MLP neurons of a small language model. Each row is named by its layer, matrix (up: input weights) and neuron, and shows model dimensions 128-191. Each number is 50 + 15 x the weight over its row's rms, rounded and kept within 0 to 99.
After each neuron's rows, "fires after" lists the tokens most often just before its 100 highest values on Wikipedia text that the model never trained on.

L3.up915:59 51 31 54 63 49 51 48 35 77 57 56 58 65 42 24 48 37 55 36 38 59 45 41 53 28 32 59 56 55 33 77 42 42 61 38 67 38 68 63 67 61 36 33 60 36 39 23 93 80 60 40 52 69 27 41 64 43 37 59 57 07 51 83
fires after: "P", "C", "N", "V"

L3.up427:57 41 34 42 46 42 53 94 35 34 26 47 45 46 57 54 45 48 40 15 43 31 31 46 70 42 49 48 37 33 38 41 62 78 57 24 58 63 41 29 38 59 56 42 32 56 33 44 54 52 59 46 58 56 65 66 55 68 69 41 21 48 50 40
fires after: " H", " w", " W", " medal", "unn", " Sw"

L3.up966:37 41 55 50 44 37 59 65 46 77 42 29 41 59 67 48 52 61 75 68 48 64 57 68 54 36 63 54 67 57 49 57 43 39 76 32 65 86 62 46 64 51 36 35 34 36 36 47 69 77 41 56 61 85 43 56 52 67 82 56 59 65 42 52
fires after: "\n", "|---|---|---|---", "C"

L3.up806:45 56 57 60 61 68 67 39 47 61 53 53 58 68 51 63 69 76 46 55 48 53 57 64 61 53 48 39 36 32 64 12 41 65 61 47 44 36 38 43 77 35 56 58 44 45 59 52 52 33 58 58 45 59 51 22 56 52 45 33 39 44 45 63
fires after: "\n", " to", " There", " there", " would"

L3.up796:43 49 70 52 67 53 52 62 57 39 51 53 55 60 38 33 04 89 71 63 51 52 59 35 51 48 65 54 75 52 42 39 80 41 68 45 42 70 66 61 50 37 56 58 44 38 65 45 58 53 44 62 40 45 31 69 70 59 58 46 36 51 53 52
fires after: " b", " h", " r", " w", " sett"

L3.up508:85 51 85 66 61 88 55 28 48 60 59 38 36 37 69 38 42 44 62 55 44 42 29 55 40 56 70 59 37 64 39 36 36 34 23 93 52 92 47 49 38 37 59 66 30 65 57 43 48 32 49 30 53 54 70 27 37 35 36 52 49 51 36 15
fires after: " on", "On", " On", " October", " January"

L3.up361:61 71 35 37 39 76 31 42 74 54 65 66 49 47 64 59 18 43 69 35 51 43 48 44 37 45 86 55 36 38 66 45 32 71 43 78 75 62 72 67 61 67 43 23 69 13 52 57 49 39 29 47 49 51 32 57 73 33 51 42 61 29 58 53
fires after: " f", " F", "f", "r", "o", " Ref"

L3.up1219:18 50 27 45 49 29 57 61 60 63 31 48 50 60 41 56 50 69 57 42 38 40 73 62 51 27 66 61 46 32 53 88 38 77 26 80 61 51 62 30 55 48 51 58 47 75 46 71 51 44 53 59 73 40 36 37 59 36 29 53 41 56 60 60
fires after: "-", " E"

L3.up136:69 31 46 60 49 20 60 60 50 82 45 45 73 49 63 24 35 63 80 38 38 33 57 52 52 36 50 38 53 44 62 37 23 37 61 44 65 51 55 33 79 35 76 46 13 48 51 73 35 42 41 66 63 62 38 57 73 25 70 61 54 62 45 48
fires after: " (", " \"", " e", " s", "-"